From a checkpoint of a small transformer trained on Wikipedia: MLP 1344 GeGLU, a variant of Muon for these matrices.
MLP neurons of a small language model. Each row is named by its layer, matrix (gate and up: input weights; down: output weights) and neuron, and shows model dimensions 400-463. Each number is 50 + 10 x the weight over its row's rms, rounded and kept within 0 to 99. A neuron's up and down rows have the sign that makes its largest values positive.
After each neuron's rows, "fires after" lists the tokens most often just before its 100 highest values on Wikipedia text that the model never trained on. A number after a token or word is its count.

L3.gate1321:23 46 57 64 36 55 48 44 38 37 39 61 50 39 45 52 64 47 52 53 69 47 57 45 43 68 67 45 53 53 44 45 79 34 59 66 45 52 45 53 43 51 70 60 37 52 32 63 24 49 47 38 54 61 38 54 58 53 43 62 32 57 52 58
L3.up1321:40 51 65 47 68 65 24 58 43 60 57 51 63 63 53 51 56 48 49 62 57 39 40 55 61 48 49 52 60 54 40 51 68 52 45 49 62 35 51 50 54 41 62 39 30 42 34 43 28 41 45 64 45 83 51 43 59 37 50 62 37 48 43 45
L3.down1321:51 45 55 55 53 62 64 55 71 42 56 43 56 66 51 50 53 40 63 48 36 49 56 58 80 63 49 34 45 47 56 59 34 37 67 47 46 46 50 38 70 74 44 63 66 37 61 39 54 54 46 50 40 62 38 43 63 49 62 40 62 29 61 60
fires after: " |" 83, " 0" 5, " " 4

L4.gate119:47 55 62 58 46 49 52 56 38 75 52 61 35 58 66 59 60 43 42 50 32 39 42 57 45 42 55 65 26 45 48 52 60 53 46 52 42 49 28 47 61 41 55 38 35 47 38 46 48 38 64 45 64 49 57 56 39 52 48 36 38 61 51 39
L4.up119:52 41 44 47 69 44 61 38 26 46 71 48 50 66 53 61 45 51 53 44 53 44 56 45 54 46 64 44 62 34 55 50 49 58 47 59 51 60 53 42 61 44 64 55 37 56 69 32 51 50 75 52 63 53 51 55 66 50 64 55 55 53 57 47
L4.down119:57 54 46 36 57 53 47 54 70 71 54 65 57 50 47 58 44 59 65 54 53 52 67 48 40 52 31 36 53 44 39 54 68 41 51 67 62 63 64 56 66 66 57 66 52 54 30 52 46 41 38 59 42 47 59 54 44 73 58 46 24 39 45 43
fires after: " |" 39, "|" 22, "-" 9, " a" 6

L4.gate746:69 34 56 54 48 47 62 56 46 56 39 52 56 34 34 57 52 33 43 44 33 46 44 25 56 50 37 44 38 33 42 56 64 41 49 39 48 65 60 60 40 49 48 45 35 42 34 44 53 65 58 52 42 37 37 60 53 46 46 46 40 48 54 33
L4.up746:53 64 54 27 47 61 45 50 48 39 56 48 49 60 54 42 49 57 28 56 45 53 52 33 56 28 35 34 55 50 65 49 74 51 46 35 39 66 63 59 48 54 59 49 39 49 66 36 63 57 45 44 61 49 49 57 55 39 54 57 58 62 47 59
L4.down746:41 55 58 33 51 53 58 60 56 58 51 57 40 49 45 43 50 35 52 53 58 55 68 71 49 57 52 44 35 42 59 46 56 66 41 43 36 41 63 59 55 62 41 49 56 73 37 49 61 49 57 54 51 62 34 42 57 52 53 46 56 40 55 52
fires after: "–" 51, " the" 25, " a" 5, "-" 4

L3.gate803:48 49 43 44 53 41 63 57 53 69 63 47 42 37 41 44 52 49 45 57 53 28 45 61 49 48 36 61 41 51 56 44 59 25 38 37 47 49 40 54 52 57 69 63 54 67 61 51 47 41 45 55 45 55 57 47 40 53 56 43 34 48 60 54
L3.up803:51 63 41 53 61 45 28 39 76 41 69 54 45 42 45 58 55 57 53 51 42 48 40 51 40 61 38 33 43 64 48 43 42 46 58 53 56 55 50 46 53 40 52 34 44 56 51 72 54 58 67 52 70 50 66 53 61 58 39 53 50 75 65 54
L3.down803:50 49 37 58 48 50 49 40 55 47 45 51 79 36 53 35 65 48 55 49 60 69 37 49 45 78 48 50 43 71 30 52 45 31 50 33 38 59 65 48 44 44 52 39 59 51 40 58 62 65 50 55 43 39 45 50 53 45 52 51 40 57 49 42
fires after: " |" 52, " 2" 5, " (" 4

L3.gate413:51 58 52 58 44 52 47 52 51 47 60 45 54 57 39 47 61 52 35 29 38 48 49 56 61 54 50 40 42 50 50 43 43 55 40 37 35 44 45 43 49 62 46 64 43 36 39 55 67 45 56 47 53 28 65 24 54 53 40 50 43 44 54 48
L3.up413:50 54 57 57 47 40 42 62 58 59 41 56 48 46 45 61 50 44 56 49 55 56 37 42 57 43 58 44 44 46 49 64 65 68 58 65 66 48 64 52 43 56 41 56 42 49 42 34 67 51 32 50 55 45 45 54 44 62 66 53 45 65 46 47
L3.down413:36 70 50 44 50 58 51 44 56 41 51 60 49 42 52 52 59 46 58 43 53 65 48 44 53 52 47 45 42 41 49 43 39 56 32 62 44 54 53 62 64 51 32 60 38 65 41 68 46 62 38 53 63 34 29 52 34 64 33 25 71 28 59 52
fires after: " the" 40, " |" 6, "|" 6, "," 5, "The" 4

L4.gate596:57 39 67 52 45 35 49 52 45 70 48 56 55 68 54 41 53 48 44 52 48 42 49 50 39 32 44 64 50 53 46 45 40 55 52 53 43 43 60 44 40 55 44 40 34 66 51 40 53 47 55 53 37 49 53 60 52 62 53 58 65 40 64 43
L4.up596:52 63 51 55 37 42 39 48 55 47 56 41 51 38 56 47 57 30 57 56 55 44 57 34 42 59 52 42 55 61 39 50 42 36 58 69 40 52 42 42 37 51 55 47 58 50 64 54 48 31 30 38 45 44 61 24 47 38 44 43 50 53 50 54
L4.down596:42 65 47 48 47 48 48 59 59 20 68 55 68 52 74 68 46 48 43 56 44 60 53 43 60 57 32 57 50 70 32 55 50 65 55 39 43 61 65 70 43 52 40 62 52 62 49 57 40 57 54 42 60 45 59 35 58 40 48 41 26 46 49 54
fires after: " Apps" 21, " |" 11, " H" 10, " A" 9, " Goals" 6, " W" 4

L4.gate1115:54 44 29 41 48 40 48 52 61 62 48 54 60 56 42 57 59 38 30 57 67 41 49 64 44 30 56 48 50 39 59 53 55 41 53 46 61 64 50 48 44 53 44 45 57 66 66 62 60 34 70 57 56 45 65 47 45 59 52 49 46 56 39 60
L4.up1115:57 51 58 41 56 42 51 47 57 50 45 47 26 59 42 65 40 61 56 57 44 50 57 57 43 44 33 39 58 64 49 46 51 45 56 40 39 40 42 62 51 47 44 51 57 46 72 35 61 32 48 49 63 51 50 48 62 52 43 85 61 38 36 63
L4.down1115:67 21 52 56 37 47 52 41 48 65 55 36 39 47 47 46 35 56 42 42 41 36 58 61 35 42 63 22 29 35 63 53 49 49 35 47 49 57 38 41 64 65 55 42 58 74 49 35 47 42 40 51 60 49 55 55 47 36 39 70 41 57 47 44
fires after: "," 20, " (" 20, "-" 16, ";" 7, " |" 6

L4.gate374:60 66 66 61 41 56 55 61 54 41 31 53 61 59 49 49 46 47 39 47 47 43 32 43 61 49 38 43 60 41 52 51 46 42 51 53 30 55 60 56 36 53 64 71 62 60 51 47 51 42 66 58 50 57 38 61 49 51 61 46 57 43 57 47
L4.up374:59 49 51 53 70 44 33 57 59 52 45 45 50 48 56 39 53 66 52 56 46 37 61 62 49 46 47 54 52 59 48 46 46 42 59 41 46 60 57 31 50 24 36 29 48 26 50 59 61 47 72 28 37 50 39 21 43 46 42 34 55 29 70 64
L4.down374:58 57 40 31 44 44 38 66 61 38 39 52 44 43 54 41 62 51 48 51 57 66 71 52 51 31 54 53 62 57 52 48 61 37 38 41 48 27 51 48 60 57 36 53 63 30 42 50 62 41 54 49 65 40 42 39 54 52 42 28 43 56 53 36
fires after: " the" 37, " during" 11, " in" 9, " During" 5

L4.gate955:60 47 48 53 63 49 56 64 25 47 43 46 83 47 50 60 50 37 49 53 40 52 41 36 65 38 50 71 56 45 46 51 44 75 77 64 35 63 56 63 52 46 51 52 46 49 51 45 52 49 53 36 58 41 58 58 69 63 57 46 42 52 58 48
L4.up955:37 57 35 59 75 46 42 51 49 58 53 50 57 62 68 60 47 46 49 67 39 52 48 45 80 33 46 39 74 54 52 55 60 64 57 49 39 61 41 49 59 45 53 48 64 49 47 42 53 63 59 53 59 59 59 58 49 56 59 60 45 55 53 36
L4.down955:55 51 40 49 48 37 47 50 57 49 46 57 58 43 58 53 41 50 44 49 41 59 67 46 46 56 43 39 51 53 47 42 56 70 47 26 58 66 47 52 35 44 59 55 32 58 58 45 52 31 70 44 50 49 41 61 55 58 41 57 43 41 37 41
fires after: "|" 41, "-" 15, " |" 6, "\n" 5

L3.gate809:57 49 47 51 58 38 54 48 53 54 60 45 37 56 46 53 57 53 51 51 26 61 48 57 47 53 63 28 74 52 44 42 49 52 54 40 51 59 22 35 62 49 42 63 65 38 38 54 64 52 61 57 41 45 58 48 47 34 49 32 49 54 57 68
L3.up809:56 55 53 40 60 29 58 84 51 66 44 74 61 36 52 58 65 61 31 40 60 56 57 42 43 61 59 26 66 76 70 47 47 43 45 66 73 53 53 37 46 58 40 48 47 31 39 41 51 39 34 48 49 63 54 42 44 53 64 42 45 45 46 45
L3.down809:38 47 52 70 59 30 54 40 55 54 52 53 39 47 62 57 59 42 42 44 61 55 49 55 47 45 66 40 55 58 52 42 43 55 52 46 66 68 43 62 49 47 66 48 47 44 46 35 56 48 57 27 63 50 46 55 56 47 54 29 61 59 41 66
fires after: " |" 31, "|" 25, " No" 6, "-" 5, " Joy" 4

L3.gate553:56 52 60 47 70 35 61 49 44 46 43 50 56 67 37 32 46 65 43 68 36 48 60 33 63 59 50 49 53 40 42 25 26 58 59 47 37 56 49 57 47 56 50 58 54 38 28 37 57 37 42 55 38 65 25 64 43 40 47 48 53 36 55 49
L3.up553:55 61 60 53 56 51 45 43 80 36 28 53 61 46 61 52 66 50 59 63 52 50 59 57 61 60 43 44 48 46 45 48 55 45 51 72 72 67 37 53 45 64 47 49 58 45 37 54 50 49 58 69 43 45 66 40 50 51 49 38 36 54 75 47
L3.down553:54 61 59 57 52 52 67 60 59 38 19 61 50 50 43 48 50 55 70 56 52 42 40 66 56 46 45 53 41 54 59 64 43 26 51 55 69 44 45 64 57 59 49 57 61 47 46 59 58 55 39 73 43 57 56 54 44 46 50 47 61 39 55 24
fires after: "-" 29, " the" 20, " |" 14, ":" 9, "|" 7

L3.gate248:58 56 40 46 44 45 44 55 57 47 33 60 31 47 47 62 61 67 49 54 46 60 46 42 20 55 43 30 69 48 55 51 44 34 30 42 44 46 41 48 40 43 55 60 48 60 38 78 45 66 53 39 44 50 44 36 55 57 58 41 34 40 53 28
L3.up248:57 55 41 57 50 61 51 56 60 52 53 41 57 58 55 60 56 62 61 59 55 44 43 61 45 44 57 52 45 56 19 28 47 50 34 33 65 38 59 43 60 49 49 60 32 34 35 35 51 40 43 55 46 68 43 59 44 54 57 57 41 57 54 50
L3.down248:46 51 54 47 62 55 39 42 63 30 52 54 39 52 50 62 53 44 41 37 41 52 34 54 51 50 38 54 70 55 48 56 33 20 52 60 23 56 53 55 64 62 56 54 40 29 48 51 47 26 59 42 29 52 61 44 58 65 47 57 53 50 48 44
fires after: " |" 97

L3.gate261:46 70 39 33 45 57 54 43 84 42 40 53 63 49 41 43 47 42 49 75 53 40 44 55 20 40 57 61 47 59 45 35 47 49 47 29 45 58 48 62 52 46 41 52 57 47 37 45 54 51 62 40 54 69 36 47 46 58 44 52 51 45 55 39
L3.up261:53 57 57 34 59 42 55 45 62 71 53 44 36 48 40 38 46 57 50 36 59 35 52 63 53 54 55 52 42 50 31 60 62 75 42 57 50 60 46 48 46 52 53 48 58 56 67 52 67 41 47 39 40 46 44 35 35 63 52 49 55 61 50 50
L3.down261:54 58 57 49 71 51 58 65 63 56 42 41 38 44 56 40 45 59 40 43 44 51 53 47 50 37 51 54 40 50 45 57 63 47 64 60 45 54 57 35 46 59 42 50 38 52 39 36 61 73 61 33 42 47 47 37 60 45 64 43 62 60 52 52
fires after: " (" 38, "18" 11, " 15" 7, "\n" 6, "," 6, " |" 5

L4.gate238:46 52 71 57 60 49 60 44 74 39 40 43 52 43 62 52 50 58 60 32 58 47 51 49 42 41 54 54 39 51 65 48 39 59 55 65 63 68 62 48 47 43 43 40 61 50 37 52 65 56 48 49 51 50 40 50 49 42 45 47 52 56 69 36
L4.up238:53 54 44 52 58 48 47 58 50 50 52 45 68 73 45 49 63 44 52 64 48 50 44 32 54 55 47 45 45 51 64 42 47 42 48 71 47 47 63 55 34 36 34 53 58 56 39 64 73 55 66 33 55 68 57 47 47 33 37 52 45 51 58 57
L4.down238:50 50 39 73 41 54 37 40 41 27 63 40 55 32 51 43 45 46 47 69 43 51 67 56 34 56 46 41 59 64 47 31 51 46 51 53 37 61 55 36 53 40 54 35 40 53 48 65 49 55 55 50 38 35 58 58 44 48 39 50 51 50 45 63
fires after: " his" 36, " the" 12, " her" 9, " their" 5, ";" 4, "19" 4

L4.gate751:45 54 68 61 62 50 46 59 30 40 43 48 61 66 47 64 53 38 53 53 52 43 50 55 67 33 48 40 50 42 68 52 66 53 45 63 39 56 49 50 46 62 59 62 32 54 40 49 62 58 39 42 40 52 30 46 72 45 52 34 43 57 38 48
L4.up751:46 72 55 45 65 38 41 48 65 50 56 49 65 33 37 65 54 35 46 50 48 40 61 31 34 52 44 52 56 53 30 41 50 52 62 65 70 49 39 50 53 46 59 45 32 51 58 50 54 37 64 55 48 52 53 46 42 47 55 47 36 45 46 42
L4.down751:50 47 45 49 48 52 66 67 56 75 58 47 53 23 46 49 41 55 37 66 61 52 60 53 44 55 42 50 63 53 39 53 47 33 56 55 58 41 57 42 50 42 50 62 41 48 53 47 62 50 51 21 36 49 38 47 50 39 46 57 43 45 41 48
fires after: " |" 35, ";" 21, " +" 8, " −" 6, " Hard" 4, " 0" 4

L4.gate1001:71 55 50 26 42 61 47 55 38 57 49 54 46 44 26 48 54 07 50 53 76 47 36 52 45 47 35 83 52 46 51 29 46 36 55 66 77 49 69 36 60 57 50 49 68 42 44 55 57 54 53 67 52 46 44 35 64 56 51 57 46 39 45 73
L4.up1001:53 61 45 39 51 69 42 55 54 55 45 62 55 51 44 50 73 53 65 50 68 50 45 67 50 62 63 58 58 26 59 35 47 49 43 43 59 43 62 49 40 58 51 45 42 38 54 46 59 42 49 49 51 40 34 41 38 57 29 64 51 36 46 68
L4.down1001:51 53 61 45 63 55 50 62 42 41 64 55 37 40 60 46 52 50 34 44 52 66 37 45 39 54 36 45 45 52 36 38 36 34 42 37 52 46 31 45 54 45 44 53 46 51 49 60 56 51 30 54 42 53 48 36 43 57 45 58 40 44 53 56
fires after: ":" 41, " (" 16, " |" 12, " /" 7

L3.gate463:45 69 52 58 43 73 53 41 30 69 54 74 45 62 43 32 57 51 38 43 54 51 49 47 42 62 42 46 80 38 49 42 32 50 60 26 66 30 44 39 44 54 54 56 40 46 73 45 52 48 53 40 51 45 57 42 48 43 64 55 48 67 57 61
L3.up463:52 45 62 41 45 56 64 57 56 34 40 66 76 58 51 47 63 56 50 36 55 34 52 46 44 49 65 58 58 48 51 41 64 39 60 55 54 45 49 43 35 54 51 51 48 22 34 49 52 46 45 62 55 61 44 44 52 28 43 54 47 55 32 55
L3.down463:43 54 70 68 43 54 49 49 47 64 45 50 52 44 48 41 54 52 57 36 50 50 56 44 51 65 55 57 40 56 66 45 51 53 39 43 59 47 25 52 60 55 54 49 55 31 77 35 44 41 43 49 55 46 39 61 41 64 53 64 36 62 47 72
fires after: " |" 31, " on" 8, " the" 8, ":" 6, "born" 5, ";" 5

L4.gate582:60 40 64 36 51 40 62 67 70 61 54 56 52 50 62 44 32 68 42 45 48 46 50 59 54 53 53 49 26 50 48 33 62 53 39 58 44 67 31 43 44 50 54 42 45 43 55 44 43 37 35 48 43 51 57 38 45 55 68 53 65 31 60 29
L4.up582:43 55 54 43 47 47 63 57 62 54 47 48 65 46 54 47 39 42 48 53 47 57 38 58 72 51 54 71 34 61 48 63 48 53 41 57 38 51 64 56 57 44 58 54 62 48 49 58 65 50 59 45 59 41 67 44 46 53 51 89 18 42 55 44
L4.down582:47 56 49 71 49 45 58 56 51 33 54 61 63 47 59 50 43 44 46 65 60 40 52 49 46 31 41 51 56 48 49 45 45 55 60 50 42 34 49 49 60 39 48 45 58 56 50 47 65 54 48 42 63 57 52 52 53 60 78 63 60 44 45 68
fires after: " the" 44, " The" 8, "The" 4

L3.gate816:48 39 44 52 54 55 42 41 61 63 49 25 45 56 43 39 26 34 50 55 43 61 35 63 48 30 37 58 27 48 54 47 55 69 41 48 47 30 60 46 38 66 47 40 50 50 63 54 60 28 62 66 68 55 60 57 58 42 50 50 45 50 52 50
L3.up816:46 35 43 49 48 43 51 36 46 51 49 56 48 44 49 57 46 51 30 64 48 50 62 56 46 54 45 63 62 66 48 65 56 47 52 58 39 43 31 49 47 66 58 60 53 55 61 14 57 24 61 40 31 36 50 51 54 36 48 65 53 41 76 59
L3.down816:55 43 59 36 36 69 33 48 70 62 56 58 63 45 60 31 35 53 56 37 32 63 54 54 40 36 52 34 40 52 58 49 65 52 45 57 66 44 65 61 48 48 38 33 35 49 42 74 68 54 33 62 51 50 49 62 59 36 58 50 32 68 45 70
fires after: " |" 58

L3.gate793:47 45 60 59 43 44 50 41 40 37 33 63 51 49 38 45 77 62 56 36 44 37 49 31 59 46 51 47 58 35 70 55 38 34 43 32 56 28 62 45 55 41 64 54 47 57 43 67 37 60 70 57 52 68 64 59 37 52 65 74 58 56 33 53
L3.up793:41 48 51 56 52 38 71 45 65 55 50 45 56 53 37 55 41 45 41 34 42 27 52 52 71 49 49 59 50 50 69 54 38 48 41 45 40 42 55 24 37 50 64 57 55 58 53 50 27 63 50 50 59 58 44 54 36 40 49 38 55 41 45 46
L3.down793:66 51 39 52 51 64 49 45 45 51 43 38 63 65 43 44 45 61 47 50 54 57 65 45 46 72 49 39 58 56 43 51 74 60 64 49 57 47 53 71 59 39 62 52 37 41 52 56 47 59 45 48 56 44 59 19 44 39 25 44 45 53 34 67
fires after: " |" 23, " the" 17, "|" 6, " (" 5, " The" 4

L3.gate386:48 47 38 42 43 73 45 54 59 51 50 49 59 44 62 48 55 57 32 65 49 39 40 65 64 43 54 44 53 47 62 52 55 57 38 63 39 34 47 35 53 57 69 37 43 65 53 50 49 52 48 46 62 55 64 56 55 53 34 54 41 53 67 42
L3.up386:37 32 51 55 39 52 51 45 53 65 38 74 51 52 58 55 57 52 41 56 51 70 56 57 36 54 39 62 31 43 48 44 49 61 49 37 36 53 48 54 50 33 40 46 47 50 58 54 38 37 56 51 44 38 56 48 66 42 44 58 48 51 36 46
L3.down386:56 34 64 44 55 50 57 59 57 57 51 42 32 48 65 32 63 47 61 47 47 44 55 33 40 64 51 60 28 45 49 58 65 59 64 54 48 64 52 42 48 53 39 34 66 50 43 63 32 46 34 42 43 40 50 64 58 50 31 41 49 50 39 48
fires after: ";" 34, " |" 29, " T" 7, " Q" 6, " S" 5

L3.gate897:45 52 59 38 21 54 50 53 54 44 50 63 58 51 43 48 46 41 48 51 42 67 52 52 35 50 53 59 53 61 47 44 44 34 51 52 45 43 43 43 40 59 50 56 71 55 50 51 52 54 31 49 51 37 46 45 41 53 63 48 60 41 49 68
L3.up897:61 49 41 48 48 61 45 55 44 44 63 50 32 56 57 41 25 46 47 44 55 44 70 37 55 69 55 41 40 47 64 44 48 46 63 56 73 55 62 47 58 54 56 48 47 38 62 44 40 53 43 59 52 50 72 36 48 50 65 46 40 50 34 28
L3.down897:49 48 50 54 48 48 24 38 53 52 39 60 29 38 56 52 46 48 33 51 64 50 58 38 43 60 54 47 52 57 40 38 73 42 48 50 33 59 53 45 59 57 68 47 34 32 61 40 56 64 61 51 66 58 52 54 40 44 55 50 35 56 53 52
fires after: " |" 46, ":" 14, " the" 10, "″" 7, "|" 6, "," 6

L3.gate1249:57 45 51 63 44 66 61 57 44 52 62 47 50 61 45 48 49 47 54 37 61 35 54 56 52 46 66 45 60 52 72 64 52 45 79 59 39 47 43 59 61 32 47 43 54 50 44 50 55 43 63 55 62 33 36 47 62 55 56 54 46 49 47 59
L3.up1249:57 56 43 32 62 68 49 55 65 50 40 40 26 74 58 54 62 51 40 67 40 58 46 28 49 34 48 39 34 47 75 60 47 53 63 45 32 53 31 37 51 49 40 43 55 57 38 38 56 67 57 55 52 51 50 54 63 54 52 53 40 66 44 37
L3.down1249:60 50 46 37 58 50 57 42 39 65 46 61 53 46 52 61 48 38 47 56 64 62 59 48 56 46 36 46 31 46 61 44 62 48 41 50 54 56 44 65 42 44 50 43 30 54 53 38 50 44 71 61 62 46 56 47 49 80 49 70 54 36 36 31
fires after: "|" 65, "-" 23

L4.gate133:28 63 49 36 69 54 56 48 57 34 52 48 45 22 37 34 65 56 53 51 44 40 36 54 44 53 46 56 46 50 49 41 67 44 53 44 36 38 56 71 44 52 48 51 43 58 43 43 62 28 45 30 49 60 47 62 38 48 50 46 53 57 51 44
L4.up133:38 43 50 38 52 53 59 41 70 53 43 36 42 59 55 37 63 56 49 37 37 49 45 55 44 41 47 48 45 36 57 55 41 45 40 47 53 53 42 43 59 58 26 42 63 64 57 61 61 62 31 56 46 42 50 63 58 62 47 34 54 49 38 48
L4.down133:34 54 73 57 73 66 51 57 40 47 24 39 45 34 51 57 64 80 54 47 38 28 34 72 42 39 50 57 42 58 43 63 46 46 67 56 59 42 70 62 56 42 50 53 42 66 50 32 59 63 47 46 46 50 19 61 52 42 49 44 58 46 52 55
fires after: "|" 25, " |" 20, "-" 18, " (" 15, "\n" 6, " the" 5

L3.gate136:44 64 36 66 40 52 39 55 36 60 33 54 58 39 47 53 41 68 48 37 47 49 59 51 52 70 62 57 40 38 33 37 71 50 49 65 50 61 50 40 45 47 46 48 56 45 54 41 46 37 47 49 60 58 45 60 67 48 35 53 54 54 62 66
L3.up136:37 44 62 38 67 61 41 41 60 54 28 44 52 57 27 51 55 47 54 57 44 58 42 49 60 54 44 51 34 42 38 30 44 48 47 65 56 53 51 42 60 40 53 42 35 54 56 53 54 44 42 48 34 46 71 37 40 54 51 51 42 36 59 53
L3.down136:42 38 45 37 57 40 55 64 39 63 26 51 26 46 68 55 57 51 51 44 41 63 56 56 63 39 56 28 30 41 48 43 32 38 44 54 49 49 55 35 64 41 44 43 62 46 46 59 39 47 51 32 39 64 41 47 43 44 57 49 70 47 40 61
fires after: " the" 28, " in" 12, " a" 9, " (" 7

L3.gate425:40 51 72 80 61 39 51 45 46 55 44 59 43 59 44 49 43 63 57 42 47 37 41 55 53 52 49 37 48 51 54 68 32 49 67 41 44 52 27 54 44 51 49 50 42 40 30 74 59 38 59 50 44 60 37 66 30 67 60 70 47 33 58 37
L3.up425:31 59 45 44 39 44 58 45 36 62 56 44 49 36 64 39 45 59 37 47 59 49 65 59 64 58 59 47 43 56 52 52 48 52 39 41 49 73 45 43 80 50 60 54 37 54 56 42 44 49 56 32 49 62 54 71 52 35 61 37 37 46 53 58
L3.down425:54 41 70 44 42 58 27 41 63 53 65 57 33 43 33 54 51 53 62 72 30 78 65 57 34 45 59 63 37 51 45 47 59 64 43 53 70 45 54 43 44 51 38 46 54 57 38 42 51 56 62 51 56 48 44 63 63 63 53 50 71 40 62 50
fires after: " the" 31, "-" 16, " The" 5, "The" 5

L3.gate379:55 46 60 64 52 48 73 54 62 57 55 55 73 55 47 65 51 65 37 65 48 52 55 49 19 60 44 48 55 44 50 55 57 29 43 36 67 52 59 56 50 54 51 41 46 65 51 47 50 37 61 43 51 61 43 57 54 51 49 40 39 29 55 35
L3.up379:44 56 52 52 48 38 68 63 87 58 24 63 55 41 46 46 44 56 38 37 40 30 63 54 42 64 45 51 49 44 39 60 47 38 47 36 33 57 39 43 62 57 63 38 53 54 63 27 46 39 66 33 42 55 57 54 31 42 56 57 53 50 51 45
L3.down379:43 53 61 49 50 47 59 53 52 32 40 38 50 66 51 52 60 52 40 34 50 40 64 53 40 35 67 47 30 50 54 54 41 49 41 64 46 36 37 43 57 60 41 41 71 45 56 38 49 53 61 60 42 51 40 59 48 44 59 48 65 50 52 54
fires after: " the" 29, " in" 10, " 12" 9, " late" 5, " 15" 5, " from" 5

L4.gate78:41 61 54 58 69 65 60 43 61 56 50 49 62 42 46 49 59 38 43 66 44 40 61 45 48 41 41 54 46 60 47 34 58 60 65 67 38 37 56 55 74 68 61 48 44 66 36 64 45 40 67 49 56 53 73 59 23 50 50 48 40 32 46 39
L4.up78:51 38 38 51 55 53 51 35 41 34 52 49 55 46 47 49 62 65 31 53 38 48 52 51 36 56 81 57 41 44 39 33 39 41 53 50 56 51 50 54 45 50 63 39 55 51 56 62 54 40 68 26 69 47 57 52 49 56 49 54 46 53 57 39
L4.down78:61 32 36 51 64 53 39 38 53 37 54 32 61 51 52 44 40 59 47 48 49 34 45 46 50 52 31 48 63 49 59 48 63 61 44 60 59 49 27 52 52 57 42 35 57 58 53 61 30 40 55 36 61 47 58 41 62 67 47 44 45 47 41 50
fires after: " |" 30, "-" 16, " the" 10, " in" 6, " (" 4

L4.gate905:64 39 45 53 66 46 39 49 19 29 35 59 48 57 48 53 46 52 50 42 50 49 52 54 66 64 51 55 39 50 47 48 62 49 57 57 50 46 16 54 58 34 47 42 68 51 61 60 65 40 64 47 67 33 45 42 47 66 34 54 50 55 56 47
L4.up905:71 40 70 49 62 71 49 53 26 55 55 37 44 48 34 47 40 53 64 54 42 86 69 43 60 42 39 45 48 42 58 55 55 52 57 54 40 59 41 54 39 54 40 57 56 42 58 61 76 57 68 50 61 59 54 48 39 45 44 47 44 53 62 37
L4.down905:53 34 40 39 41 66 45 43 65 60 55 49 39 38 50 45 43 42 50 39 48 47 59 50 59 48 58 38 63 34 53 51 45 42 64 41 28 38 49 56 53 54 58 46 54 42 37 66 59 45 55 51 76 53 44 37 40 52 46 52 52 52 59 24
fires after: "-" 27, " |" 21, " (" 10, "|" 9, "–" 6

L3.gate529:43 43 58 58 47 44 43 36 50 56 46 57 43 58 60 38 48 44 52 50 32 39 48 55 47 34 61 48 53 41 46 58 47 31 46 50 43 54 30 36 53 46 39 34 47 39 52 47 48 34 58 59 56 47 82 61 47 29 44 57 38 50 65 39
L3.up529:41 52 47 64 35 51 53 42 50 48 57 53 34 48 39 54 49 42 55 53 35 36 74 51 50 43 66 50 77 56 53 50 69 47 51 53 54 34 68 63 46 46 55 33 51 41 45 44 37 52 54 55 50 70 64 59 53 30 42 31 48 57 52 51
L3.down529:43 42 35 63 38 50 61 64 50 38 47 57 54 50 45 44 44 49 67 57 58 50 61 43 52 51 52 41 58 61 46 44 74 51 56 55 60 46 52 57 51 47 39 50 46 44 56 41 54 44 67 59 54 45 53 49 59 56 46 46 59 52 34 39
fires after: " |" 37, " the" 13, "|" 8, ";" 5, "." 4

L3.gate1083:81 34 48 56 51 58 56 48 55 52 31 34 54 36 58 47 53 55 55 40 39 54 36 48 52 48 50 36 51 42 57 53 51 52 53 49 44 46 43 57 43 68 49 62 50 33 45 65 53 40 60 67 57 57 68 51 41 56 47 54 41 65 46 55
L3.up1083:59 58 38 60 47 53 47 47 45 36 64 56 54 65 65 56 58 49 61 55 38 44 67 68 57 68 63 51 21 50 56 70 73 44 47 50 50 46 60 43 47 80 42 52 30 41 44 48 48 40 61 58 48 67 54 51 49 37 41 72 41 87 51 50
L3.down1083:37 41 54 57 42 47 60 44 60 62 61 52 59 72 38 57 66 53 38 63 52 54 48 53 41 39 40 39 54 59 57 58 65 42 40 57 55 29 64 42 57 42 45 43 59 54 48 46 47 46 45 46 69 54 68 67 68 52 64 50 61 47 58 42
fires after: " |" 37, ":" 14, " +" 6, " 3" 5, " 4" 5, " 1" 4

L4.gate1143:59 57 51 53 46 39 39 42 54 58 49 37 59 39 58 60 32 43 61 57 57 70 47 48 54 49 72 39 36 51 49 54 56 46 49 54 62 50 32 56 50 49 68 49 64 45 49 48 56 50 54 51 47 47 58 65 46 36 44 50 44 63 42 38
L4.up1143:59 35 40 41 50 47 54 50 39 57 62 52 45 48 62 62 47 45 42 49 63 48 62 39 41 43 53 59 40 52 54 53 51 42 64 63 61 69 53 36 76 42 55 44 53 37 55 54 53 56 35 64 57 43 66 39 33 54 50 53 30 61 44 39
L4.down1143:57 46 68 49 52 42 49 43 50 76 43 53 47 40 43 48 53 41 39 56 46 56 50 49 55 45 57 49 43 39 33 62 67 70 40 52 62 55 73 46 44 68 50 51 61 70 62 55 64 48 58 29 39 38 53 49 55 30 46 49 56 62 49 49
fires after: "\n" 29, " |" 15, " (" 8, " \"" 8, "|" 7, "," 7